Part of a small language model's weights: 10 heads of 64, untied embeddings.
MLP neurons of a small language model. Each row is named by its layer, matrix (up: input weights) and neuron, and shows model dimensions 288-543. Each number is 128 + 24 x the weight over its row's rms, rounded and kept within 0 to 255. Numbers have three digits each.
After each neuron's rows, "fires in" lists the words (lower case) most often at its 100 highest values on Wikipedia text that the model never trained on.

L4.up1016:114116126124136116105105137143161139121150144103108116140080157146175139140073132141132106085111129114143109082103093118114139133133111122103095190117136103095152143071168154169160136124141086170163125111166075149092118072098126134113084103125139093132124078110126097150120150074179143133145136080134145112121161129141099118125114149116150131131135093135081092099088135128143138113136119132106127107140163109099106148146143112147159130115134162148098130154126109105185130180134135129146089154124128109110084137123112137119107155131112153146145133138137124145145101105066120150102144128111085151091119100151101125141117092155159111126121139102121111119092075134140136119174115079147142125111115143143121147115140131167135170107145178138174155124078130148109144111100103
fires in: "the"

L4.up2378:153136123086119118123136113141125136116122116110113164113118138157150123137115135107128155107136124126135126130105123143111141121119090144038111112148133105134081140130149121176148186141115136149070180178120085145076157149117106124155128163163116125136144131097099125126129143109143113116159119138147136147103124129175115143109150119142109133113133157123168083136145140149141128101136130129121133172119124163134134113154104129155101140130181146132149136153125176105144115126118146114136150146143164129145102121101087150090150068129113138145118127161113123168096131099123127123123126156104134098144121106100162126128112089186106114047142169100144162115137069136115115138138174113112183104135144108113123123163126113117091126126096148153143116149131082111094126135127145
fires in: "in", "on", "at"

L4.up2292:169127092151166141137111133111122136140124137095167209113147106085147150106109122091114102103148161096124158152122163109096146132108143108123149154120119137124117117144136069135144146137125111157141149133164126120135110080156114142120120104086108148134131132115109120147150108159150114134158125128115111140082137111115079109114087108091136122104145150134140082118125152146145117145119136138139154107135115138105090137148149117138100132177110118126089104149139121110128128118109145147174160133113117145133141134140123117111100087125093114141157143151156114093113139096105148113090129140097117121125100132152159109111122135142098135158145135107154076170170128124087111101103156082101143170166121097160110122104161186119130159122168147122121105113100159120088134114108112
fires in: "the", "and", "of"

L4.up1383:101124119141115142115148118138131162138141111104161113180114139102137090120124088122162129137130113096143153164121147166114118128133137126140120129094135178115156155154139121138122054123132114139177090110106166143161128158120161148126120123148154131091117121130114122148101143128089160148077142125092104117105139153146118160153127087117168139119112149139129135100123117123130093090105102119131116136126130121132135113151156105131140118107112109150071126090094092126121124084121126151138169093128151093141140128083114117181151089093159183148134138077119125112123110148126134110160164144159131107143153124089112122155144125128127106109153118110124099147162172140130091153141134136105131139119147096125186117157095151152114105107120079147082147111200175080163153159175071
fires in: "the", "an", "in", "s"

L4.up1929:117094111121158120155118088113134153148123108110149116146114164117144117092101135119117128109152120151083148148158154122172122132132135129146139158082140163154139100126092079146136109137128169145102144159135118121172138169120090112129132113129120145124087142124131145079138140131086137157134143148115139135127105135119135136143139101148132127141162123103142116166084175129157140124112124122178153116153090134120133126156100148095129123115138154143106146106152134103135141138143140130128113118134124126130143111104108160128121118075158136139121118149142103126178132138143134107134146153130133108134128129142113124133104098127143132113117095076139103088141186141156122127130063144134070168126183091143103132135142094151137144157136164167096099153131111159109158127163130
fires in: "and", "a", "or", "an"

L4.up1691:132141110145142115055136101134133140096149123124128136111107107128169089138132161118131173112123115090149136119167125156138113160167141129112111104115120135154151134170132137134100130132123097161175114114161126128106123096152133170117136106117095145126154173114099119130140116121115134160136153094097114144142145142112104164081139122115115154120104106144172153143097136153101169125156126062128074110086125145109169152113099143137121191149135093142094117124122153133139123090130095125123129159157105140115194131133100102153100104093160073154132113065166113096093129140126124141134143168161126136123096102118113112143139148155111112179147121089118087096109131128123154158149116109090116190133142086144132128142108125128128135139150135138115100069093143115128107132124130
fires in: "the", "this", "it"

L4.up1833:125110119134121138143135138087128167133093114123146124128094134155175117145193100130114125176111161159115142113101075124153102127095117139133113111133125138131126101137114094145101144093110161128132079124127154134135145162143129124093126098134148129098136140149129150119105095137138139123094113155052112151123104085168156156160139134159090111102135163101139138116072125148104085162146134138115081107103126158103102130111143109126155092095093121098155112110103126150143096154119121115168096102091144132168121116129152097125076158123169109139129097077111128124145127096124120153131147068122128128128130120085158133107096161144135124102124109109143127114073123112164089142139165117108152153130128125105169119158133134112161154126138136138140147108101120122130121104144134
fires in: "and"

L4.up274:114137156108144124111092139126164108133145161118148145059139135161165089092108129134123143133121123138138146114069096127125087128090091139097136131175151121124111117172142173121124162138120101112117129130121138162122123127104094096142154134112218108114146099138115154096124115121173142090180116131145124129151120113110140156113138103139182156158104120132103100138128136157120109155128127167114100158121107174164161116166113150132146145147139089126141145146098154131161102139163118108063124125112076126130127119103115098162158128121109114127128130152156123147155109119148128111159105128122119123102181098132112128119110111141124127100137120162125114160083192125127112164115152126090127107076115123077111140099135129166118077124141132106122148095143086124115146123113120
fires in: "to", "of", "with", "at", "result"

L4.up2133:115122106086136154112136063140102138113136095108132154099155115142098068098125138102165144124125078121135151138153121074165107141103131134095169154131126147116131102134130068123151131129134137155120121119135215102135129139131140132134128130111127189104141121148142148143133147153144099095099173127146157126126094141142092119112108115134136176128108164089100131123124097177083115132136134163123110119117139122076100141098137128127123184149170138098127167153156130151113106132148147146109138139118125128146147145100111104139154116103128142130114125111124151113088114111128136155130132130148144145112097148131114158149124132091143115122163086107115108099122116145111104146130109128118106096144132104170129150084110089152139093127152109128149111114123113135147117171084167
fires in: "a", "to", "the", "is", "with"

L4.up1559:107126135133085131129102167107105113119106149148131111115131119125099141175156132144114150111205135095121118139130136103130154149152136135126149100142127157112101144109162152167117165139156129158143154174085114107137144136166142090131111134143176168142158143112133127151119115100121122136142132129120179123131115163152124111153206139137051141135151128104139129146128124127094132125141071145116155125111117096115167120120135120134136108111131117113090084128123110098198105131148119122155115107128135090148148077131137107071123140152127122118147152146143138093150135140118105132155106161145085093131116179151116112150156097155161153169141132119094127115105087122127154135134111136097183132132170118099123096126156165141144125163150069133145128129147120109153069140130115
fires in: "was", "either", "be", "been", "out", "between"

L4.up208:171137130162182125096143134146141130133075127142083115129131129168137114148130145127122083114117154091146079126153131148121074162127133117105144125124123121127135150158110156113100121138146121108097118134163070132195117119122116074113150120097159141141141081118110173153124131117122144157109083103083154180128079109146143081154100124084133070112129212133108115135146131128133159125142130127137105105100149157121129180169171171100163129134127152114142117116113098105090130147092104183131129149164127102170112173143118128104092109176157132142152108116154136112159085156108146100130151155146105128147164096171133113138113110150106119146123149123143117127122122117114106143111135087118141128080094114163097132091125186101114147127144141106105119146148102109112185118136101
fires in: "of", "by", "rating", "hun"

L4.up846:152130128145082202109118119097117148113110163151118108152162165086111124099159130104119087120102126107139129111133128168124118171124086116135139107166089143124133134129149157117116118146125123129160177105143117115104112140172099134117161157195191141111115152116123148134119068121167191117114150126087092130131125117129142133101115156122145152100139141084125133133096140147179133099113148119099095126165136141142108089148093142135111071128130129132096132110109158115181110142120136119147122134126124118116111105129140098133138129085107124110138124112131183138121123119114147126117110087130157175128158103158117159130082175135130096098142110122131107098120073156115125147154121117162165105129111112129105117141110112115129161121138107095116100120133079111138136123060112
fires in: "when", "who", "where"

L4.up972:157160124075099144110137116154151127116145150136185133105136127112114115068084148108138140127132143104124125108157171150124149132103116137157141106146176126133101190117115126085120161135162109131144093139135106137096112183120129147147158117088119111184116134107114107061101104104080174082137131149135169130067132141159110132124146133118108120165149106140138140092169158108094115127131162119134149140151093134158175133105109154160123172141150112126177120125145140142106134129118142153116161187136094137107150146128102119145113122140121124100100143092157082114135123124134114113103157126101157102151098124145108112114084142135136149150137099103144142114092138117136136129137152171153141169084135091100128090111071156161154117132148125146121122098137134169139132110150123
fires in: "of", "25"

L4.up1962:135126123087145143129140110140129123119118104106114115125145159156138116131129146141149111089190113156131169108169142155113119147106137119087115158137125096096145124099144104169147143139144127147116119142124080132120157102131123111130115125093151088191107109116115101135166152149136119102170094139097138118128187084153111172115147106136102145183127101123144127132108130173131114098136192113116166141130080131088108142138136103151139131139128149149101147100128108098156126108129118129135125142107052087124093121118122084128113113117144132157180089158122091130160128110119117100100133129136115159151117149141142106129111148115129113196143088135123111085114195147141139145143166087105147152146150163112116155126110099114136175128162143127145120061116144158106125112157136
fires in: "a"

L4.up32:142127113080115107143133133135170158165144099099100127133144113107144115118123115117106125144136142116113147149173159143142147127098102170104115098126095138122147096132169103122131134144106114132149138128128158106150161160113105110130147123110150100144135144110109144125125145151123142089159107132103140091088190114131106144086161140124089069156210125192129184108201124145116115117145078121143161135074101078123121132134113123108125150122166155086144123130108129111165075051133155150163152128124164116142105136141104137114190113116105112130164124138174140114116141181127120124095139153127121116163141085131124120094102098140153106128113125123088123105118126132145133148100132172120177129171100098110115141108178158136053141141151139127102116191116138127151127143140113
fires in: "the", "of", "with", "for", "at", "his"

L4.up1674:133141113116094124100126123110107156139127152162141129134147099154140106119145122151145102144133148151139135161143142090108110150111150109149185117128160119114097151147139123137093121165122150125089134141121108109132122136172131114138102127133164145157187114120124104108127090168122128130094154152151112149122105126123205139119190133061136130131088136141155139102103116110119179137147101140119092175106132128094100128135118167097077186131161163116102133147143118170150149134127116116124128076088120140123084087106115099135145123129089123126079098160113090120086112178132122131111106163166167107146101130133127091119098123117123122139099143128140176123174122135100135127119086153145184114155134073170111180126141178113120100135128188108159170160142115103117144106142130
fires in: "in", "of"

L4.up1627:093140126112095160096122112138134145120113145166135123113126122102121142119194117129140102157129113092164127093137138109157119133131142095153200095134082127156126103109127138160152128122130148150145137135126125153081135096179075152160107131122127155110135094107121115105120114153127120121132113144146142120079128129099095141133130101130131159111117154123090110143097127092124118128122098122085130146150136106131148105129092121113097129121123104087103107149104133149137123123155142151121166125145113132147113130108151131106129117102140121111154140137095097125099164139136143120113170136168128131156105164098158148105086137125181131141159177132142146131099131110149119135155104162095117146075091125190135123147161157170119117166151149130107156151167110082115141161130121
fires in: "to", "in", "by", "when"

L4.up959:150137114090101119121133127108144158136117141137138096129141178095091168168130155130102148152105115131124095113141109167169136083090099090157095124086104160135105196109133114139129171123098126093114144116107101134123162109138130093102141124113140131110126145114111161127126132145110096158086118116119102164124085130135131108167140155170128186129132127101104094175139101169097085100116080092141125123180171118122127122133130120114154144108116135122155122130145120129115126167133129135115102105128146117137154144150108146152137119103085147136133143132106184129178115162146140134172135132129092135145134119108156116146136162119091179185148082152140109122154107133155110134123127070149153139142109121119147132096079115164115152160123175098118153151080137186118138119134166
fires in: "by", "and", "of", "or", "cfmzqsdqcnkgii"

L4.up2308:175134137088090116067119138139183107088087100141101082117087165147149138101119117102130193100179144150144151140148119149110099099109167116088127166126184175119146149144149141164113144145117120152118148123132134104150159099135128132119134118160130128094158131109120148147121120165156123160155116094147078139164116140114107136153131158175138125162120131130113152124132135122102150100139111131195144125088142116140115140132120131147102095122085126126136138123144117136158071128131132124096105154140111134132120124130122152147066121140125165154104144116136112113092171122115128101158116119129142094139123132158124096129155118130144088131155128131153115147139154073160112115137174126141168091158129088140158171131137112165092137140169139140128128092102123139113107125154122
fires in: "a", "the", "an"

L4.up1566:119126129072136124138132142101136112115116132127137091124144168135129136134117134105127095201132116157169123150084146114098137148114088161104133123122131092138168073125096126129123111134153110166139160130169078090104151120078103111154117127113143109140161152123106085091113110101113128126081165132175120099130162157133126120132102117174102110128089201129106132121123143151123089105132130114066131119108124145134168126112123152125143160105113105119087154152127120173145178106134136110134133149096127139141155120126165162142121151121069116138106141180124103157111127134147108146060175044115138125135162100160131158099125145111153174130106149124147120178145175151119143126131177142121131167112121139103087142105135099162148112133138123136141147112146134089106141126096101
fires in: "but", "he", "who", "it", "she"

L4.up2084:154119076139105128139143137086116141126131090111145138118140118134161145120108133140158127135138125155161149139094076078111075113126147125106148151107124152106150117161160106144145120135148113099169105112149112126111139121111124118111115110095152137134105141157142080155145164134111082163106090101174105133155140151107154132138124103104089098111107126112180145172133102105130145073143168130161108103148122090125119113127127133121129082126101141135096166147132087164168149058106114136143111111142105125114154143138154099162136151128152124129109114143115119126114120094094123118132115121099112110157127121145125143104144157129138105154169165133124104138175184165118093152149139143116110147142120127130163157111154175096139098129146117133138119152111132098111131160137105
fires in: "the", "and"

L4.up1531:089170131163134176106113126185142119113150107115130122120127131125119151124132121127117121101140111179147170150112090042151116108102113125143149114120158117096121116147119059170128157159173134141114093100095142137081116144152136141065106138099135130121182138108140138110139091142101108118114156163139137130131118132130135121138127126116135101147125107147075089122108162128125171101132098161128126118157107125145133156143101136118160181153141116111089134161115101084097125108151124109141116142182108130113126158126116123059091112117141148121118095163103140145107095091160173140118113139105116128133181122137140131147134170160110125139157136126121143098178162140092098132136142172137133098138098107118101159120130151072140100107134141115122130151094133157105129132115116
fires in: "to", "in", "since", "t", "at"

L4.up2402:128169130137143183125133138104116162140128167146157156111164123119150139128100142139139132103134100140122113116120136117131168130112136136095119133103117134056139122161111105116113149122155175115148150148146110126129112152120153153130108097118132135103120091131127131106150124130088102149134136118108119135115127114127157097131158119103114125111148142147142143135103128131128139149119113120123153134146096125132130101141105111156142095160128160121090159091142135172100100113099142157101159115138091118143105139114124191062195098133127100122091126149112151116137177157138102120132128101124116131074120132159102133135078126127118142126125139160152163126075138125165126123134157129132123098111119134135112135155075161120164136082135145100134128149096142121124105140164162
fires in: "of"

L4.up210:079136156176069139137091066169124131116121148189141114146123144137151154115101114122091173121067152118128144139123135144121143154115147113100120128091133114128145129096166101137087119154122102163149180138135143156131163086146098155118159121105145162101121140126134175126137134093104121130119125161125149135099121139164130082127125134126156120117177158171135141086141147089107113141128122145138131153150122134145100132157134085150158095107139121173113122133121119132173105137133114125138190095117152079137166111134143134146126127131134127146144168137167147118129082156137090150123157149105108147114135140125110122133082103114102096088090148170141046128137136113140134112126091124124123107114111136164119128137107141137139153139137163131149134135156128143143152133150131
fires in: "of", "the"

L4.up2228:154169124129140108138125124127152146121130150098113173106102108117118116102118164157163087136102130126125148147136133108136177140149127089128141043144117102121111104200100116147136154105156128111159114134096101123143092101149148178095123113104125129121154130100154110135133146103139087130125127103160123178100105107150157092177121084093110101085125104124135095172106149128123144156118140100123139134139138115091143097120126145154124133163088146139098157123153107109133109098135139089157127169131137141113130097158137143137130116086138112175120113136111127126092098163168080130124155163148106146143106158142116100080115117107109142129142126090148147141127120131111135146119146150065102159149087121113133118119134133140146121150106128143105126076126143112130125127139101
fires in: "was", "the", "and", "is", "were"

L4.up444:169198162145137125104135182161090115158132109099139152134103061149158140061110154142119094116127075165152159124096130084156112090137125118109123121140121152106119129183155156144130167119141158121112101126120103170117132123136125127130101128138151100137129170151105141154137145140151144126161078140138097137119133085126121096147111133130150164126148117087113147137121104148108096114113109101143126149106142102160122159150106169152105104138108138118106070139136132125122134101147138096143114134135144153089112167126101120106127098113101142152150113151167147121108107104117163124122144171116135092152085108111097141075128140165144139179127106105131115124139129110105061094156133095128127143160121081055055132083126145145188148094134146144156121149109140145082171147089147
fires in: "and", "to", "is", "the"

L4.up663:098136103150144140150138118101097103098124116098110137103128111139112123119172117195120152106143127104155115129149153123123127127111138104143136120129158139118100114122090134134095129148151139152127161115116178144130138136171209087141165111136181114120104101106135137127111123116125102157087143129117114153123128104134165106138142118138146151124105084137126128118102118154130106126105142096145158133126134153069115154124141147124130141114118155132125128126115114105156127153119125142132123117088158115097165109118164109141096111141144103141128096130115118120123179161134122070170115123148132131157111147116147107154125126144136148146153114143122121149175121102114101131157111161177121108123110087108076110145065112123117158112149090187104161118151132124116144184208166
fires in: "and", "first", "late", "in"

L4.up1419:090111142137162095137153178150162118173151130100132150181126198101144182164133140132150140157155124146157129180123147142156120111126131076154116139132103126130094092146147127120108104149166104124080128137099153143142129111129118122114127088116104125111144125154109176106160163099150139152082145154129140161100120113102121142138146130105165111140124135095112158180097121178116090111107108105120094113115116114118089117144175147120102123110116132155142134120122103134133113137129145153117103083126131126150131116136166114114153114177150122123120150106108124131131120115138101102140125124142098108155139111120105175119119099095103136120136160120159120124091092116107127111109118149131145115136132183135109141147150045152126147077140161126094145092113109130133124128121128
fires in: "and"

L4.up1058:109136130132164123134147154144113113147138114160108096099140096140173118130113144173139155071138080131122157165118138120083096119101171129150135110163147105118137098126167129122123130117129159158157131102164145120126124124133111126140107103101135147147113142172129143118106119138114113125179165134153110125129133114131095072069143122145110082094067115173146096128158140157082140145168139123144124135108156147166143128136103151100092164134134116137125129122126165172124096091101140144094195133151155075131133101131115149123126113113123134137089126110145155130139072125183110150074168108120144132116090121131082175109122136133113109129135121099124113140146138146150138111155108153129088111148120136142115145141141140178137084124143139166097109107123122055121144141122116
fires in: "the", "in", "his", "this"

L4.up912:133119147103150145126110084078132146139095137135181066101117166094133098113134144108181100086120133124136143153135152118104141143121109152103126099088154125111116164155122158153152142150165105122107152106121092082141142181102102122148090152166149177114116146157116094075117172113112078125175173121117141177117135142105133108118123151137128160142139133135136106122129156160150111118111148162144083137129172090106178133096156152147167120119165103109148118128140141115117121127138147152097158132125128140129139156120111166130128143116141132167127120100108124120163118123102125145102153152139108111143164150123098125133126106107134123100133119119131109118144160126106139092083124100102149191144116182142157138111121134144139137140147178103194137132174143133173089154130117
fires in: "in", "it", "some", "which", "between", "he"

L4.up1553:121103116104163097092136137164124126128107143132147141118181150109120137105145121184095147128134167123160094132115080109099116104144107118169096128124142155138119145113099119117184156135171164157194129143163105101062135127150154099136146160192096089141154101128143115164144125120144093127092136125154133132130084159127130110128102130132126133137114111107097102161120080143134144109124142114098103162124117179124125096168154115119101141140107102082091128098163120093124197131176147188128140176157172123139118137147097119102107081107129125155132153140091093130127119156095136162147139139128128102140171149129134103118161126154131131111160155130118097123126078161111135162101147149108172133165078152109134124124141144151152099124129155125153128178114134159125154131127203
fires in: "to", "of", "one"

L4.up1579:099143130082114132152161085132117094109137176125137143071103122111123110102130114134086115063153118101144129150097116139173108144179120092182131120138139155114174144118126093150121111177106126128139134155127105129168138192147141181095122091130136161114121143144147173149111105147088128113107139115113137153148130090166143080114124112142132096121121158133145129104123111127156106129063133114112152140111157142132127166134127156103135098147116200106171141099121137108115124125139162145145121126128162136135126169099144102096126149142102126119129135137139105102125122118143176151109101115137126106110137137119127130118156125114097133136140115151161103114109136149116102123100098128154102143113118152147114132093119053110150139108125155106130088042086098146130131081093143
fires in: "of", "in", "by", "to"

L4.up1693:158154092114116139164126163126135153124123122122135092082158147151143121116079113120110085116137110130096113093161113133134179126141102106120134098125147105111112087172101127127093130136177101155176144111098134124107142104135119108144125095073127123158104158140100140103139145129141081108051130137119126110107120114153143110117148105120157093092118140144080091124103145138124145134116151156118095112102121123122121074111138168119109107143132161117125161122101159149138170104148159136139156159134117110124099113127105144127143105136091101138150139165074109138129129142134109123115162133141130123145154133108164106100137115140154128120117150120150186107148169119168116165146147132156146155118133111098112106129121156145145118139133137152148131083113091130102122173120141
fires in: "was", "i", "german", "and", "be"

L4.up199:144149122092166146140153146132141109102131166096110132136132114116119142145135143109143133167152129131129098123149161142143112115101139112127109108095154115123119168142102140130140199139104069126138141131163094109127148121137140158126096062172138101124150135133096146166129151125139089147149133115092125113099129146073137146136126146094127142119133158127095151124063126105059190102147125148138172101099114113084151107127147111117123124155121150132076096136147130108087149144162099128099155114103165165130108144153151116066108136161132089134132138161150135119131131136121117149137131155111109113137100136123112075140149123144113145134121101135124158136163103144040127096121135116098144161161128112126133149125145091134106172137161142088143114107138143117147132143134118
fires in: "of", "vulnerabilities"

L4.up1702:157112108119136100155140066134133122114108115124118086125161177149117122137133098168125091126079121131124135136150133145110139111170138130099149112159157153140143143084147125134166053136088137124141099094149110130092109134109118097093145100134132148131108159148114096155115127128143144124139165151177170119098153126170137121138126206154176094111094119126138173055140102099096169112162162168142152114135139155161100126123100133125121118103145152112107160147127129166154121137113139130139101122138148086122146148141090171188112104111132124121109149147148136158124150145136124095089103116117119158141108106117108127135145127160127134116115162145124112119083179105114131135128112118129091107141115153124130148100095142083125104159114109111098107165169117103136120109076159
fires in: "he", "she", "by"

L4.up677:155149173126111129110114121086166145164156147059135113148127119157172151085156062132143160102151134102153115121125137150123145158127123128128132107127130117097127156115126087152130144135129123171125146118168125102126098125128141121171094134134185136157085158114133097114080122134070153154125141141145170142174175112166127121086148096127143134127121164083102092082103132126154130110148157122135147104103150168130119114143107143155120128074124147085116164097103128146115118126094085118103123120108135116109144144106084132091086131154141135121159151159115110113146107142145139138119144120195137122085125151064093110115112114116109130186110126112149149082164145119127100150107149137119135111103128079134117132146132096135128121131123111170151161118134120104168099173116060
fires in: "the", "his", "its", "legacy"

L4.up2190:140145141123085108115143102124107111121129138164125111116150145140089151099120108111132122167112147139122144103142124109105195128135142109148090144103144094084148106141122111125124141135145112139112129119126148180135154160175148184160159142086120114139116111152111121084109121099135187137108176090098127141138150128104132104117134143103095093137114135164123137112129125103128120122116138130143081159157081140167124114139137134121118126136110156154148147136147102130130106136116154117103149129109118129120172136155113139147101107167112128138107122109137166088130101097176140125108112103126081103114088137127121117073145090098126113125126133099129124150072124071139123119163125122118099163122109125189175115136092122145165137121121143144169159097143081163176084106140167
fires in: "on", "and", "of", "in", "under", "detachment"

L4.up1715:128154116177147110091117138161098129115127107109120139157135138138115150137121125110121103102118120112123107153098071146125098127114146145125174122156126135103118139127130205146118124114141129099150124128138117115146105086133099120144140122139109094139123139140131146106124149095173070117088070142096111157145165147128172136140151119120098124118147197170098163150115092088110156140139096121134136131168141110094145126155173125102105130115144135111106107156093107161115168125135102140170111144117130107145158152130120107168122150166099099111127135157145111089157087174066154123107087166106146121124113083157156118081137143150117114130149111152126145148180148167100124173107138108122135104115111133105135128125146137095104152112187151094142095089187133137128142136134145
fires in: "of", "to", "the"

L4.up414:140119148122118119128109119152140140100144134143174129128128146127098080169123150112133123129142133118130107085083096144147077122121133136100150110127111116111125101159080098152145099149114165127139107153104148107117144140161119125139114164121110136135153128133117097126136156156140114149109151124116138165175117144089146153195097131177130100070128181093152122155114141119122139125156116146121096096138114104088136107135132186146095111141153070130140126128112145102133081138124106114143121125140111142124137107094117144146145128090144129167156130125150120139127137149134134084182155169143140174108157176094172106139149140180158130097146145133157147126131105137097121115146122120109124162127124115173176130105112138124128135141107133121134115137104106139126141148130156
fires in: "and", "who", "or"

L4.up2391:151144115089124076115139151109157150087113107144142163161106138121165159130109138117123131114148113105082170085137138153077122127132166186099123111138134126118089115144129142118144115113175100154132122144156097134093103168124115126139156182129143095131119119112081089131168141108165206158155160128146117156156115125116122111136114139092071119132076140190145161145091125213128139061113154163107118109120122179137132106135155130138142143129063125092112119122148101136141130125113085103138173137170151105153145158155142160089144093102118092135141125127133116100086123124136101126070171131109105137113148093133122139126089147165123115191163104123118107120061141110125122100105166121109109147127141145114112112123140089145096134081167112184104118152098090152082128136137158
fires in: "the", "an", "and", "his"

L4.up202:116157130180177122133131125114128122128144122120167102139077131138104125151105169100152123114138126121140136118149134120107134134161136083093127157170169168100114120107128158108148166136152123127132135147129121143123134135156099158134129140085105135132166157118190137141191140102154116151050166122119149122156069190101128127105122146132119099125175124134149118138147085147114157085142134175093127132121139157113142164153152147143116164168168137132145127130128153174180113130159131134103117138138165129102111114135137139143101084133078161165111125170080123096118152121159149109158117112120102151139122141170154119149127140132151090173137128109147132154141113109118130143103110108130130167142114164191125112149104117129141141145130130083127195151087128100148125083087135
fires in: "with", "of", "had", "to", "was", "been"

L4.up2387:140148113109173111184131123119090142120145098100103131171142120117117090166080138111139142149108118125098160152126114143126092159165138133134127126094143113110118175106103082123144131132126128161119181122110097103144142126139106132161098120144124164095138124105116124117164163103108132171169138119142154124102147099128130151135125129103135126165163124145131144027125123133092162165124158167147123135113154118157098133138101140126152136123116136130103113152136085129164121126084113153100129104118125151094121129106123091126119164057080132076145157123139099113112160114106139116113140110125115115112123134128146122119118125145089144156130142099154151118156137072126143162161155145178142143134080132097130136104101140124120127113106135128095092129159147150132123162149125
fires in: "of", "in", "and", "perchloric"

L4.up1695:133085149151188134117145157086141152107175095124143111162117129154137093159121133166103134153130131099128134083142095138118122147155109140172127134165095118164118136112160126126149148140084137094097140149116148126169102093204133121138122099130091161135142151111142138094090140127141129085119182111096154123120154098105138107112090181118176094107144136148148162117148133161146132140094115136141136091144092122101115129132130129164098158122148125150111148093159159116142165138082109125146131128172128152100080123131123124137119128179130118076153130128173076147116157123067144140123131100156124131133119162115100125101129131122126096161137096143149105143106171135117095116154119160116148079094123127140146095141182129135098100190110148118152100143121149160129116097135083
fires in: "an"

L4.up966:167123165121133135149128113128098150110123106140128099123178121107129131116122136142111123094153125176123153142104139122105105134153130137107147140092106130116111152101070094135136119072118144117091097116144092139117095163124116087107161153113131109141129100127153142100115153145169112129188113125098133101157124111122115127131149099143126125136121106099112160114116115131088074137099114114101150132118166163147102121138105161156148156118134126072139116176131117094121115136131152117181147139150137097093132121143144145123147135146150177122103165104133078188056068076076129115142100187124129102130097119139136134154136140150056136155132135107095193121112157123109158140120178113159151110095108114108120127104158134083130137135135153117128141176122096124114147151108171
fires in: "in", "by", "he", "lost", "rochdale", "of"

L4.up841:107123117116132182131132092114108187085080093148124143155110114047115084139107147119134108052126132095099123175132119120140119109140077162106135073118140120126135096117102144119109137109137134137113132106118080099166129123202123095162145137123160111119115120140120173110127084132097140081155124134170110124060165108120132149122098110159122146102104173157106127119181155120091154142118133123114139120105149113129115140167096164130147150095161169100139125132152109111115107120116105139099127132157117153101116155161170135146140069092121139104161142128156088114138130139161129090098111125102146134116142126128110155108085116153143134137112124156141145167125187076162171141115125135133123098113113157135127166166120142137145081134146104117118131137170103129171128151153166
fires in: "in", "of", "by", "with"

L4.up1506:110180137112158127132134155151132080091116102112113113120115153093177083093126144148150133126167123145132143153137124123133134160131141087150146154106158109121093114179168134129158093161152093148133109128120137126108148111111133142106147127141115167098137122131124167150093103132137140150098146151141109139151119136146143104107130162096116159132139152103127096087134130106108113145118132148143174109115138091172101164142121151147105101142139120095071129126141110150127090157141114147168112120104094114152115143164095131087093108114090123122139117143136163092160149126155126092144137126151082117157138111134129129100142143117166081098193142100126133111113102150113103074094109104122125137106119097112127136109148126165136123124147155139121111126127097108086162101103108
fires in: "the", "a", "an"

L4.up2013:133144097099139115146117136134120127081165132111139144140101110078144146124120178131115130097115123116123137081090141148154131100113140117124150115155147147122102142156100101120121119130110108151154142107097132121121126078121118105097097112113101151176145090132127104114148147106152099141158130082138135143130135154117113145096153141135134108140093110106104143115126137118143174170134117171144159138108142107128145102105106142136142099163113088149120150103162175156131127147115160111127121144124097166144128191140094122114127117136147101121145059143115128116087155145146113163165175166111070144135069128110092117124127106149136127145194143095175118140139156104159099112106152051118100157132134087157117127102164103109154142191113171096154138145130125099136162114179121
fires in: "she", "and", "be", "it", "i", "in"